MLP neurons of a small language model. Each row is named by its layer, matrix (up: input weights) and neuron, and shows model dimensions 0-63. Each number is 200 + 20 x the weight over its row's rms, rounded and kept within 0 to 999.
After each neuron's rows, "fires on" lists the tokens most often at its 100 highest values on Wikipedia text that the model never trained on. A number after a token or word is its count.

L5.up537,194,197,193,183,212,177,212,181,217,212,147,192,201,187,236,226,208,193,185,198,190,180,228,184,201,183,182,212,215,206,197,206,185,138,238,174,195,199,167,162,226,190,208,205,180,188,204,201,188,164,205,207,198,221,191,201,230,204,206,185,199,195,191,220
fires on: "-" 73, " |\n" 16, "\n\n" 10

L11.up18,214,182,195,177,212,194,210,248,180,203,168,224,199,179,176,225,187,170,194,207,176,195,157,185,197,199,192,167,210,216,204,212,195,217,223,216,222,235,227,220,177,209,200,210,193,179,201,188,194,194,211,179,196,188,191,205,230,213,219,181,198,194,169,165
fires on: "s" 32, " as" 26, "ough" 6, "as" 5, "ord" 4

L12.up107,184,216,224,164,211,195,175,191,205,215,176,186,190,198,229,237,203,219,201,193,224,205,198,228,228,198,189,210,187,177,199,203,201,165,248,165,198,188,198,178,201,166,207,226,176,209,200,216,206,198,196,205,229,208,233,173,219,191,226,190,191,189,163,198
fires on: "\n" 28, " n" 13, ")\n" 11, "g" 8, " up" 6, "-" 5

L9.up626,212,192,206,189,188,242,156,189,174,242,198,238,194,173,223,168,179,201,227,154,205,212,160,198,206,182,201,194,222,193,222,175,153,216,196,186,209,217,196,211,218,207,266,192,175,216,205,217,187,187,213,175,166,176,193,215,198,189,210,198,212,208,172,168
fires on: " r" 12, "g" 10, " R" 10, " H" 10, "ay" 7, "ik" 6

L2.up142,198,217,191,237,191,167,209,198,196,213,162,200,196,228,212,210,211,196,181,169,200,171,181,218,190,234,168,197,212,181,198,188,201,205,196,191,217,218,193,195,206,189,187,205,252,180,235,207,198,187,216,160,172,192,198,223,184,221,212,192,229,214,165,194
fires on: "in" 32, "ation" 15, "ult" 11, "ak" 10, "ake" 7, "port" 7

L7.up608,222,195,180,201,172,200,181,189,205,197,205,173,165,255,171,177,230,184,211,206,207,199,183,226,216,212,192,225,193,199,216,182,199,190,186,192,180,234,204,189,191,187,191,137,207,196,201,216,223,185,178,188,186,207,202,191,228,222,215,163,176,211,185,214
fires on: "ot" 21, "ant" 8, "enn" 8, " found" 6, " d" 5, " und" 5

L9.up68,187,171,229,229,214,201,181,173,210,248,173,202,199,212,201,204,229,165,205,179,197,203,202,206,183,229,177,188,234,183,211,222,187,175,200,207,181,173,174,205,176,208,245,166,195,194,229,215,213,192,189,179,229,204,218,234,211,205,218,202,194,217,230,203
fires on: " th" 33, "h" 17, " D" 15, "D" 13, "d" 12, " d" 4

L5.up725,246,173,202,196,212,217,207,214,172,192,192,204,175,186,184,230,229,195,234,174,209,211,182,204,195,195,182,190,200,189,183,239,179,200,164,220,209,207,201,218,177,176,213,218,178,204,212,171,192,227,194,217,231,178,204,204,196,204,200,204,151,205,220,233
fires on: "h" 14, "k" 13, "d" 10, "at" 9, "t" 8, "ia" 7

L10.up872,179,215,219,165,183,193,171,202,212,207,168,197,202,200,191,183,185,184,168,227,213,192,234,202,213,157,221,221,217,197,177,209,187,213,185,212,210,162,187,211,185,215,209,177,173,206,221,191,197,184,210,184,220,216,179,204,214,191,200,207,220,222,191,215
fires on: "ap" 23, "und" 13, "et" 11, "op" 8, "ix" 5

L7.up904,214,202,184,182,213,169,197,181,221,239,198,191,213,172,216,205,198,210,219,216,196,210,195,194,201,205,180,244,180,170,202,219,187,192,201,189,151,258,179,190,232,205,194,173,190,176,203,189,182,197,215,209,226,201,198,216,180,171,193,141,235,153,176,200
fires on: "," 41, " and" 26, ";" 20

L8.up769,205,209,215,236,176,213,198,196,198,207,199,200,169,206,217,164,238,182,205,156,187,187,216,208,217,200,177,212,233,214,206,206,179,205,183,161,198,204,197,230,202,210,190,155,202,188,215,217,224,199,197,179,213,185,226,197,234,204,225,218,208,212,183,185
fires on: " a" 63, " the" 12, " d" 5

L7.up25,183,196,181,217,181,206,159,228,163,208,234,201,199,204,213,177,188,241,190,183,172,227,202,192,236,200,218,180,185,203,209,194,156,197,195,187,239,187,214,230,186,226,224,184,211,191,201,195,189,200,211,229,198,166,181,168,202,156,229,198,216,205,176,198
fires on: "r" 70, " r" 21, " le" 5

L5.up211,197,214,197,215,195,180,202,181,225,210,215,244,238,178,195,210,211,187,200,211,193,184,198,230,172,210,176,233,180,183,169,182,224,196,195,233,188,225,197,199,251,214,190,166,234,194,189,202,175,214,213,197,198,185,250,205,158,209,155,152,211,214,161,213
fires on: "," 86, ";" 6, ")," 4, "*" 4

L10.up247,209,176,232,202,217,207,217,217,195,229,192,187,189,184,178,203,215,182,267,218,252,196,223,191,223,163,212,181,189,194,191,219,209,230,199,207,201,201,218,165,179,190,220,202,204,201,196,179,169,212,196,173,184,219,230,197,228,216,205,163,161,204,183,240
fires on: " again" 13, "che" 11, "h" 9, "g" 9, "z" 6, "k" 6

L8.up655,183,185,187,182,203,225,172,235,205,225,175,180,194,179,219,224,213,207,210,220,162,176,232,195,174,210,182,193,222,223,184,165,185,177,248,150,194,213,232,161,199,206,173,211,204,190,209,234,205,178,221,230,196,215,216,179,222,213,243,202,227,140,214,190
fires on: " in" 38, " e" 24, "-" 13, " (" 4

L9.up780,202,187,185,221,216,189,214,217,226,190,180,212,175,215,187,214,207,207,211,196,208,208,197,216,183,212,197,207,202,189,196,166,186,207,240,181,172,175,214,183,176,220,175,210,235,197,222,175,177,208,189,178,186,197,189,216,157,186,184,200,200,171,187,195
fires on: "M" 12, " M" 11, "ag" 8, "us" 8, "E" 7, "a" 6

L8.up924,170,190,200,233,191,189,178,215,202,223,199,244,193,183,209,206,193,199,198,187,163,200,176,207,199,168,195,220,163,218,207,205,197,176,197,160,207,204,197,241,189,197,241,204,191,222,202,221,168,182,219,239,180,176,214,191,215,188,209,173,204,187,177,206
fires on: "r" 34, " with" 19, " pr" 19, " Pr" 8, " s" 8, "pr" 4